Weights of a small GPT-style language model, trained from scratch on English Wikipedia.
Architecture: LayerNorm before each block, no biases in attention or MLP, untied embeddings.
MLP neurons of a small language model. Each row is named by its layer, matrix (down: output weights) and neuron, and shows model dimensions 128-255. Each number is 500 + 40 x the weight over its row's rms, rounded and kept within 0 to 999. Numbers have three digits each. A neuron's up and down rows have the sign that makes its largest values positive.
A block is one neuron, or neurons of one layer that tend to fire together. After each block is what it responds to, as a language model described it from the Wikipedia text at the highest values.

L7.down463:551502439540523544516644554463455474526482482492423470489453515424472491523552472520512505538434515551431517500516430443522500523540501519490470497468538547399494562459506481552403475464508465539572525430448524560463511508491528535533548553464490518518490464448493441468473534560518524417539452529541561435523530477476593473452488503445537501505499482519493469494449489492517472514541
Description: Before a year

L5.down15:490569514558578525519443517499519402434488520569489508512486553494551446503484522475488505491455488468478500480460465523526452517557501545480566427541454419482501576477460495488566539470459513421469534454519480520557517541485508460488473484450529534450540481562550538489490485515457577474461517460515526448531547480524451505425519475459569503540448443498475519465414475502532542485494
L5.down96:512505435470597473552539465504507497483501436528543494588497450513551465509538511455569547446441436526441501547438521498448543540528500515491513511446560462487536469502517512453515515441499480566555494455533504486511514518509424492522447554452494525549483544508505480531410561575481503527499548445478547511494503510564475448428540510500509530473555489526528489510590517453482474460513
L5.down123:418515502480495522471654507490527581515503441406450451542449527398502500521505551531504544523511508450550511519578503500470524524495493467487548529472496541500499524535490462498540531509491500524487538490472473418490530499461517490586547523596462505488509518495497430482448522487522551555528485493528439526518440531521482469543528506504439492507503523382532519508487482459477469485451
L5.down149:517502514604534464435548585473430496491381480477484494508522484485494414485537520443476510515536505464511497462503579481479514517433497537525493494548494558486493559548449497518527457423455528517550492499472535536553488542501513460372467492455545490477493503556542554559461573468499541510495437497495523439519577575476527500483539495498518461449514520465499520433578518574557522497543
L5.down172:440476469460537515551502539536457515465507465523510442429452547519494475559440528550544584509548524579422444509556541551548463523485552513479462521485474527395533495490495460530517572499435573477532545481524548458454518508458466517488551536448495551516472476466416545525501478528511487546474499425541499515424446482490496538512512558490523460460508540448407534492541514443530511542484
L5.down173:532506495472494453470617566478428545475542584421477459464474509483490462537485508514495490466507525514494450430483453475495531459524605503428539553490492558404528539502457558496511535513527415524540501478570477525527473491495510469476495449416530485482512464451518546512467495482518522422552504554519502496526484586497507497466483444516524503464486449527399543468515529534463457527498
L5.down178:457473447472534507475537485484526449476474484503488481455547541463460521501436552481464487565466594498522491503537490489501525532475516529565472514466494535476486589488478476563563603540534486478494450560511522496466501572546523536478558511546553460413434488516489485485481471493520522463529464574470503502515494431437507603503553484576493490505540502447482455512517446477455482505462
L5.down237:452498448396571515579653504515493508530530520468460494503467533503503456534518579513546535448495527532491512495501472514495419518410539549490466508493492569461537435517469506461510517486528500420490488492538482484486540554499456492504456568481480553490440499513437516474493524516536516537502549457468545596459504515521492422486481531419530462434502491433497531468439547515522515478509
L5.down243:418500528523495533527603461473527549552516531494487537460459526516572503472550505500499549521510523522530504558490439555433541589491451489546491481486573479493493487516503468488586507473427615445513463636447462420523518464529492468568528483437475571465465540435498476538487509511564584496502576507460531515487465498533451505532493484480539509508484483514477444408506491512510466456485
L5.down393:557514460431505479490622476490442527444549513444424481526522553513522518517509587521544439492553493547477459521448575447460513506504561555503518552490523466498439460479504496445494509426530550521461472480491473476527542474505489419472508496467508522430445509526445544414431528559478481468481531512513500561507543519465589517523480497479511465466500525469493508455510515462514519588513
L5.down421:501519510518483408554668551606471485541530430510445492503469533501398441489492508544390559549518506436527493452481404522557504486479550481491460476509499509535569451516518464507466578468524511502534523486494496507512530503538494514544493539414484499539522510554440475451525528486401518539507510490565544468498521475481509525508466568514479455509480493528459445475531462540473463454498
L5.down434:499418412572590503484575490486530463472528493518500491481465507506555463479537504525476486480488519438470495486488481517487429583571506538501490484473519501522502407500506516447515517512572533541473503498502499508499477502469584414465540430467368542517540512457531472522502523476524436505419495469527496550495586495425474518549491493547430472538498563513569510529480456522500521483518
L5.down446:529517490470573478513339562458522515510485528510445430559456490487475475511454516526562529389505479529496458495480504449551490453449481543482488448493463493431461414546516470469491565507519520536483553456505505488426538547477552485508492560406445594444477467444505471465508477500507513476481532513463560512507541540514499526573503482516520521485476525479453533499475512496506472423460
L5.down497:553452478507542479542427433437516457561451503452540448501523523507555522446429549526547495524506571495546482478463505505451509507510463456499497487495480538509497547503453492478562451557480471510458553516509478463545496554473541544534561419503479523433442488528497466468520534472529573419537605568512479558542498470464524504522393455514446500444521389517468534503406492596503481508507
L5.down529:499503485495523480478521451539456473582549535470464489558494498392448475571464513492533497442544487451502491538548524477523465524469539518503484543419517489503522480500490526468394534472563612585464401546495532516485478499547569561513554556520459518518477488481404520506457528524538523587548476523504486568526447527502492515483537508473457475517468447538515501501497496542458478474451
L5.down563:508488499543456528512624467445460512541515574521526483494611504438567417541492406502533570515519518536486416489494510485492538414499509461543414559486550462550526499492498526527480425521494463490548485520549579520369506445499479482542515469508495485460484521501484465504514481489544527474462494565495515544469587491504511477475555505546468525457473511532492468509459504455513435460532
Description: Clause-linking connectives

L5.down52:503482539553456485535362458535481487522551532483457540477475461510549585395502451537451519477466451511490462443448435503506551530522524495507513529430515550498437575492496518479500493428512502525496495479508534483543558488472507494545458545602478474514538490488576455506471572497473510561476491534557495526579485477546539497446478477481487457543490477550464546466480485551498515533501
L5.down193:493542481519578418458575497553446504504455511457462482544483533522501478501463475525488473566479503527442481552507494549544439443474565433509487485442559622456531534528528557562470488464501500557553461487541458536438435504589522493490483485489493570483515524463503469437504516469505507435519471524548448506523465548489569491442505543494471554432470518458466480487445447491547458508590
L5.down212:541502482562545496563553509468543516532488491426547498502524577493411481533539435531549499600511445582543477505497475467484529561610523494516482489429569518493594472574463430486567455475479470440430568482562469501565456469439456513411525541508435485474565471478508502427470521552502470528458554489482505494545406486461488489479557546467525501464469480556475464449500486571479558519495
L5.down216:481499486501424459494618450441502450526544501466483515553452424498504468470522453595448477449446553532520524545415488462516534529502555560421532511503551535455456487489511483505488544508519494498498432523439495498494518490543485503474444545541508546478517446563493494503492546504548484521562483523513538536522440549532485447559484595438529444505502474440487535486513476513561490525527
L5.down250:537540516452484516527651477514477472482509515477394504526556547427494534463582520564475473545430418489445476574494433549497455484511517471510499491481521500567484549526480461462447568491549493511498492500500476485443510526482529535431512503450527463472485509527470488532519484520548509490518524530549514503494424462493451490491483509470423497473556515465531498465520454506437616525490
L5.down259:421528570523480572515442559518506506508549576496547496444540471528395462591486471465532454518466455531503551478489510484484458512512520594469498434472517506557494528472450502511486590524515479519521484408515538424496475546523501568524486497505461507474509499533474480526507538512441421475514527528492469519523500529462495461535482475497542489547519463473446478559480499517468495506580
L5.down315:469486510496491448490352551433482421499520507485489553523508480501462518522508395574523498483546509482514532535543561499509483491427478473455551494503524501458467644484576446492481464512466433482519517437541493467448543503541464493554429527498435518504494496491457532495559523518450534533579539450518506547498514462464470511489486504539534524531491524507454536530532512485511612521525
L5.down375:544548554546460445450562506517496495411591504547497493503531504490519475480514485464557540474471504529464501455514423561541433501581515496466453479543435479457503487525476433471527490477408478481517535607549508493424512492519507507504497554555456449532456438518454479507574480464486523470442517547432550454488488545534486507454503491442541459513511512543536554498502463532468571454508
L5.down377:504570453468387450607648497478527495471513558473527490534511529539584544547518532429509467422491527537455516488416536556434464449459444548451432494485436513479490504489550536487489506432443471462476468475485463514509463511456508464486529520520511501483413450500513479544568552518520469510584463477597455470502569506511501508472479538555476469464505536458520532526494364483443568463565
L5.down417:519597569523537464549594490540514501484513447508463495546556588540507466405483503474527481531474520508492502470462418516420524512489524467556467455516544518505516426540497480534434476453456498518468521558529533542496465502492445505500453486476497462527422531545558468433531569472513498528463504524542435466505489534493450524516450558520512522434517431514530485481506507497544489447466
L5.down432:453507453527516532536735528510525487504519431528448511554505497478521463500501437514524570496497494485531502509521462559505566504490524492565455492516544546512433462526457456518520488525477506492545548535524463546518447501560440577454459537545502532508450520512447499396572501557475529500492494529495503511527409498556505418491557509522512528439516512512469481504546522543478499569474
L5.down483:512551422405511479442582516478448563549520491510514490503494549545528454475411518512436489514471465522487517482497539473458483480420583483568491457531589532508466535460540440527517511452469522533559534511586552512489496467573511454512456539553590531499529501536489532477446540517481507521506498530518515487482469408437467463471401504375488535497515474458455490529531475487543454509499
L5.down484:477520542467521541490419556446523517493509470496504511508607500520506583485493488580468551575513503491439449489479466411474538463467568463480411532552555507471512544515468499512444459558520503531465463488473530556532453498510408510530500498547469486529514463485563467462476475490546498516520584556456528418431519503485435479405484472547535433488454511532477533437435489559462469496504
L5.down501:478530486457463530515771463456424519488465469560470570512496471522443533533592505529530490547472508475553484540497487483491454485470506559523524528499522572460469497538513541584434505568572560491502480485487441503434531478500607512506493505515519532507535507525442460507547561463439462527537551465554515427475485436445530508464491544451500469466515426529544465538487471520500468499439
L5.down526:452533485453523458576737553463472492510556503543536474488527493514543506475496511511469581465519549516535519559507506529527475461424534504505540484499507509560570437521586443478457424473502468588560517516503463518532498484559456545500518571536476494497505544449474435434484505541523493544465481456498486471493514477503576520443512501558439458440442535527585463538508437465499420551463
L5.down544:514503531477533536542467563475469505475509507487462534471546537469491547505504533434427479526530526482546448509532387475551497434473478494452546550471547461515499516473472479484483497505518489577459539512522549453456568501505514512530503560498473441467453507576506509518541480542482482494491543487485511544486530494543411486454548537507539487529552546492416470498451436545535532539458
Description: Time/place phrase setup

L5.down17:489499484503504448481597507465528481464520483570513535491525427510476514488497425563456557534518545503457470482490481441468484554569439535535549474457478523509507515490508471502544553542459519471525495536479526539478547472520568451467542533492492552513501549510461434511534457465506513516518501522493533530520524407534539557558530430524411447423541492497481458501499455481541547461505
L5.down23:473483486572459473568629468529556493501530505552495503533499480530467490528583496502507477516494539474486407485514528486571522471518423530484499513462458473484510503516565402510501556445506467539524541588455543436485492449490500497482479484465411470463440486395469558513472530401481490419476493472446481501470543482513486495473509577473562500504524470500491498452529528568490498516517
L5.down79:494520411483537449500560532439461474553587542530511425539472514442447492493406469494384539481539497498490545491505468489550467477554470489449514486399535490437550498470500481485561491475528469522573455458564517493462525485479533438493592547454490486436499480496508568535489556485484477414471495542509449483570453517514479523460469512481492542515459577512375526478483544508511483495550
L5.down142:599482457521534482482617567466450498438414490528450578548568510509497502474563566544511522538451480508506482441531521500482530505506481480400544526459490543513541494520480477426440476496536458478550531488488484491582478535493509440498506489514510499503522512453480471412434542471428455529474478473484486484453558511547473540477500519478462560499522490517424559453557505455537494459497
L5.down179:441413465486492417485618519475477485503467572463504583468509503463547432519527573501531517511587492469491470440517534440426539509483540506598453427480507528528510507500557604491515482490560493535533460462522502470577454566447458470499533522439469502482458488599529480483480483542460506411520559471482576530477456491429479526457536556449462484487504560484505523443502476588414561458575
L5.down195:500460483462529513458612416468508467534474500479455509529527470531443515425553473472466538508450524549488520510512492498465543555494464458480536570471525484451539469497471455547519410452555517503488544536520480488555469494471505480519489450534469503483550480472530555505579515520549412522520429572506500464510533574517500477524426513473532448499491484533544484531502478524582477587598
L5.down231:494513499471480453535508482605446537539495569424512494460610459491481421535561547486520538554587505519450441531495524436507476512491485475471495486487507503496519404480514504559524507488481458410478475534531555515575454494520491427480493501422461508478452534490544457537464468523452441481558525483464498506462555522548486520515479485456519462490510531510521487556464514559461502538517
L5.down302:415589531436535493445502468513505529500486494565584424446463456526563470467440489510465468548501413539539513472526519510428577475455548488518475472487468541513496548507465524500487468417479468492535529528540494517519451505559481504484520537430500507498499458520480554615545526520502499535514518484520522601546504462471514478503488501554505498488533526530514507488505519490511462519501
L5.down323:442530394435515453503677458517555509558489512523458499398482552512515486551516471507452463484483534575546465508514485507537501427558538481521513501518436546519513437530503432537484517579498487509541486519516473494529478536523486471546525530507511478489490530525464576498428513502515442487502480538449452493462444525548506483485528463484540451493466491513541541569492527473507543520477
L5.down358:578512443523504484537446564543454525411531479449537467495529555506494418521583459583525541538473485495504501526488526483479490459495585488440457460495442450434501548516485475451506551492460462578528528468551484515513571498474465402448615524472527429510515500481486498555480535517544469561569541517486536529472468519570469486506536550483539538501528456534452558471509441487515501553555
L5.down451:552579459545580507577436512479545414498486518540497539503565529570515497424501481512449435543424517467459480619458486482489417483462442467509444499466527473477472409444479500488430459457545464507543507497524519555496445418506516396584463483462471577515493468499522463547525548495482507559434488523544512464503485575514480550505438450425541560548511435572480465441522515487498508493543
L5.down512:387464446531495461481503489509534541472548514486485500508506489451485467505483523467500503482503546516569502424516527428548495530511524480480569546482443521535530487489507413448520478502495456488507463561509505494623537522480487483532551470491523473517447535480471494536412587484496498525469484409474510561495468469569427541511548452459507530534535476504496442538517434443531527499483
L5.down518:472495442476516554462580582481471554501448574534428440491488526496481478552552519512470541591500468471468492450468508473531487558500514473505531497416450481490424476572455552481459462445491509564445488478421541514407555510539520524464514484443469455452491522528454600543504553557489513561513486524541532524461518484475455498469493501527589571492526485476542543491477460478581499542462
L5.down527:485525429441385453558515420506522496467536538483480536465541482477578494514468538468513511555478534465463479490473454454516517513433501492481460565486494455518461503498540537519504533551442434483523470490594556487459532487587554562498538542498521561546527472439508454447513509545556531509520541497567532585424505475587425542500455452501515482562474526414437513503510467424537470567495
L5.down538:476563549454523532509634528464564466486568550546494535459456462475478514503467488500491575515440519549520516508487533560482498444575519525520533462528530493513460481535494470519546463534526457485559537450501462536530524487417499447502505488487488478512483476591463510544457484513472521503526489507514532451486493584519505488510488475497492458444450486556474494524433512502538458503508
L5.down573:493568482501514474521513522504507449515502478462486500514507553458493490517422561518530488496586504464538441527574481534533458529483511588448488540498466544565563547474547524490441512477508456483512516460439410563469559454480501523492412477455540497446467431529455516523448501480505448566430475520470488524436557512494479481464519438412458511460532528518479511559543441499551494536492
Description: Predicate verb continuation

L7.down183:506553636489479528493563552518424447506488496466469524510450545434521511519484518475575465566584570494532431436480536498568554564483458552533489518560505496486561489483541407422532524444468447479531485470489475518491460505546480477480485523497472518457532454469507529360471537539471546482500458488541505529474489464531420568530487519520558508514492452477475529463519508475528536507538
Description: Indefinite article a/an

L4.down47:505559406584474429502696495490476485522522531521520509488430473519450419498533520479428521569491580548566462502467500468510524554515545473439474523513420485470529434553453546528429503456561495524430566494507496502448446484510507467435497491525487515457520545473476521440461448545460498490575553529519486435513530466533472483512485436492454526486440560507449503434462563566541492479447
L4.down87:433483518483493533440816510456491502528493496453444554501526576414447507508434495527524499468549504415542525543492498477515505469503483472539463508490490578519512424533487538504516396470492475501483494474522488492504451483495586544444451514524512477555481465493503570489543531493485519480461443536550477531512509516516459440451458463475507561498560546499472511504464502526581480474536
L4.down447:456580528488473447475653590514443567552441456518415540532568489460469480476465530492495428550503471534506441488515533493524515489494501524496474511491477475464473464543471479493448476485526496519505501385547498509512492538488528546446505493453483573542543482474424458428495534445502474554448503508492468595524547515481534536486491524517476539482502544510536508425579468482444484485473
L4.down561:475509553554554451489581540490515513533404525509495469506491468404508426530436554489485527431527511482537557534487448520473521462466498501453473564459453538552490491526479577515477488530507466520501459432591524446537451485518472575458483456508478495521532455525465485457483491480507487448452465481462513550471511488482518476462469491440489472480493525441528540495471499526475428531546
Description: Clause-joining conjunctions

L4.down143:514512528567433495503394487505510480496554534530518542494478512504485508414533447414533526459561500526521458518527521503483539472491551487540557518527540441412498510513469492553500550490466509543441522522433509497474536531551485459520527511523509528460524504475539485479555498455532511475487472535476424461442540514492412541482540496495503420488473487501562528442532470403443499499517
L4.down293:464476514528521498499469451545461520442519494480452494447541583486480453554481518486415510476521512475456543519479523485496486485484466492495453535527486409608444534540423497517576527457472481588497449529465499533506461496547438552495471488494504512524534515478527462487592520506552469473561427517503532512512521462413451567558457560501504492473522469530452519507488486559477423534479
L4.down411:476547533543486436437694514444507551464502517589540425510483528492471453494447518445541532505485444511545565526583525505412507544472518468510500566525432505514514553477428476576470508543488467578541545532418435530526465504450523504465445482558534462503534531515537490511506456476533409545531503469487500463503486519473499479544538498584501474485496473514456516420494477550456495547505
L4.down495:514484470511510447389545447482516536493501513488520518539549502525523498466522500505515461464510501545495586486532519524391495505535513523521555566531535475518519497526515485452483516468556476481523519534553492462468466465557544480548487464546525446534501487495521555486502454594487528418569492395520531563448532548497470425497487449462473428510515515499563465529486462479551497524465
Description: Clause-linking words after nouns

L4.down236:569478610537534538552683500493464525539429506547479418541542472583468575488488475521548506460488477472559552487491464549509491483475478532605509470497465472559517466482441547499466445464544518545532479541511459519490561440509511506547491478498492513472468505510448476466507486527435498496493468439470511468507482489449490454497500447509478446424505530477459434522427485484558561447506
L4.down307:537531543487538547487545474489460482491511481520503545554563460433503516469540592488509458502468506473476546503533536476491460516464480497577492506545447497531566517449502472445447498481593537523481564474562479534503477422475528517479501585451468532458460552451488519480528492532552417517505415518465511487481477462504492525443519535548559511491459466487488403521442561479507488453448
L4.down335:494473517508545542517641480552539515458474502492441470565500415476467550482452438529421531435481572485514507474491425554495513479497527524531516514584534450534488544474536467521541488473527524479571542497582501478517504421515554555525542476508565519463565423495465524503469581408534568569520455452532500503477489454468488563524510507504521519501554497470444549500463461526440464440519
L4.down509:540535484523463451587608465513481482516514545444497507529509496460477479495423489531425481533493535457489536441466449515511510464567525449553487500480523504463502384497520486556497558485561489529486485552524548600479503507462504422475433468498528521491539486484518497588530498513542508433484444463464570521435564467533494519502471467452528479514611482535550485529488524453493463421509
Description: Article after verbs

L5.down63:525533505536492465544572490463507547516524566437528453436467549564471519594517466479513474489529476521547492509425442527497479412441519497441561493484481535420498535455508523551483553524511495522508441452425481559534486558510466535462538550498511461487472506544570516559425512423451497519510490483467490474561541537517466516459459477520451492552496481527493464432465474493507475533473
L5.down75:451450423475436479552411499542532479550442522585566602520449532498483484487515484520485583542524501492549521403460508531557445534435501487472498544541518531531494442540450541491547505463489478433549502538558469501547473461509594489576519535487448464492570490477496506447482489596466484431505463441513503460492461515510437501448490440555502496492462567464513528500430537493494572467430
L5.down78:502524484568450488487412448476573500532484453494544540508534508455513589516516545486547489473525489464550507444466551446570552542473523466500482468552478481451505509443445467487464480424497467561485498573562516535532537524561466443537497464452534457499486539534465508491537469494436497477522380490507472469531466529495431543551433511528499462457462525484498531486505458503511513511568
L5.down104:511479463458465505531611456534573504488522462462518477616479504523535590385484532468481549525428454532443513565520560505457500552517504506487470498530455539476498507511487520601534480450505524511508468506480461547505467609514482475494546475383511483448493485537536476405463473475540386453575494537492486487526493495541502465483544436538453471518521460483515574552482494461473487525461
L5.down121:510525492410491472508628486511540516491512472492509527549488469493516567542542582430507485570504543525465513526470429490555482542441559487456455432548503611520591500512439543416511485469466513500534489570479475481547480577567510538553526472501488542466420497458513481505483500506461519421501463586544546443471512477563452492479491426476481496434495494487478485475503530553519549471494
L5.down210:494488547519521553545479543569393449485489454509518464524510497556512507507518471546528447502518513460547538594495438473493556535470482477552465503508477563542549500511501491433421549448527550486499493450609478480538502468511440517496597507605562497522529516500502475468503486522509519558470494566562503491509568532481471521514494459456478471481517459534468482528447450472427529516510
L5.down241:488527561450473518507655613487519523440483590512547472478511424457568516503520450414523523485466489490384540469530494502532468576477516530515463467528483477428494553469421464459503492509521434489458515541548522511486426510480510538510507457496456511546524460503511488490433460543540555471451502478484489515477463503552566410475457527510514577484550450418457536462510487483470425510457
L5.down283:566508444509559442590593544507507429462477465475491511516500541487549488479498516480523495492546467457473491568565496492537496509516499558518479512579504516500488502478574406526442506492536455478480543503605521472478535495471468441482508531468519551435468509514489482431490523479447564490419562442549515536528569493514552530551522432502437509489472464519487520485525499453465483452437
L5.down350:479464512488477541477578468492459506518497474544518485560564533414514552456481508544562511518513450453552503512474524481519514455541552473544516459497494516473519478512446495511497515486591578491556547496515432509491560511451478400510516532517490511500534503512472428510440508516478430504416481470532545425503434466467483420440495506461518513502450528452557493474504475556490523519448
L5.down353:515505474520457493543460526464459496421522511523451497482521530493475470496525563472533467468486425452488501485479461545450594449465457497475514442536419492533490482476566509574467419489556513511450444494551538487490501473536454485536466441563535538469493471540550442484481516455461505527469483487536463493481450464449487498494507524507491520515546461442455590516529488464522528492497
L5.down387:610490558376419503500410530462518417449490521498523504520539508487554527480490490541529497533549518531471495550489527469457502468450500530511425520500493500495486512498538442488413461453439531484484478520489482519466450519521427493510413568503515472482541513505544533423504413580495505513460392464517566465508502491492540444567432456495490485515507527514448528505496521528518513444471
L5.down409:559460537437467509510487470482509488386462556418494459597482496492513481500470539484518573506541527454447565476454570497512542472543578513506527469529514464511523483573499526452487532521425482528499434523490524497536502485514494484562532433501448490561511550517542513443485480530575528437451518570428538486540452473508576530589495392426470557487482447492454547451468563451564495491447
L5.down415:419474569571470489503350476506546522468514506551457563527420594498502525476533508520488531434522529509551505509470534502555514432539474475532482518545549440494506521407494539535452520460530511505451474504552498467537508593568446536444488510519532501502510478461436542502487504468520469510478510478454519448475490506522408561466527456535490473469428460509470630461487476537530428429507
L5.down426:467457454432501500439659483555508488436557525512534491539479512483575469468554476475502572596471528506522538508487539488508514467508538518501545512481460526450520385511548457453526421491437457505512493513489528569613458557555398509488518435480514504547544521505471446508478531521518502483459486489530468491458453488589486538526504428517449525468450534472517459518539498511509497559405
L5.down458:493574544530486475441601473491465548586472409557502570456519461458576496499491476545479531492504525602534476506480520591605578454494525601470481482438462503442483449454478528553480513527501571556580509496508475471469538467469501423442505497514456402427435494445531420474445570496523490538526543492479514513517585435480517536490505446522501440489434493570469496491420501521454454512482
L5.down513:483555449436455463536544513466514563518530528488478494550522479477459522538523539482474481482506540513465504506548508585514556554541515428536476477569496488546455469438508485500477410579524522513517473465523464555478374480549444533565470428513542429529482466535502522580474519527486528514531490498524542488427481548554561502453515491513530454484496478457523448475577508499505509511554
Description: Noun-phrase opening determiners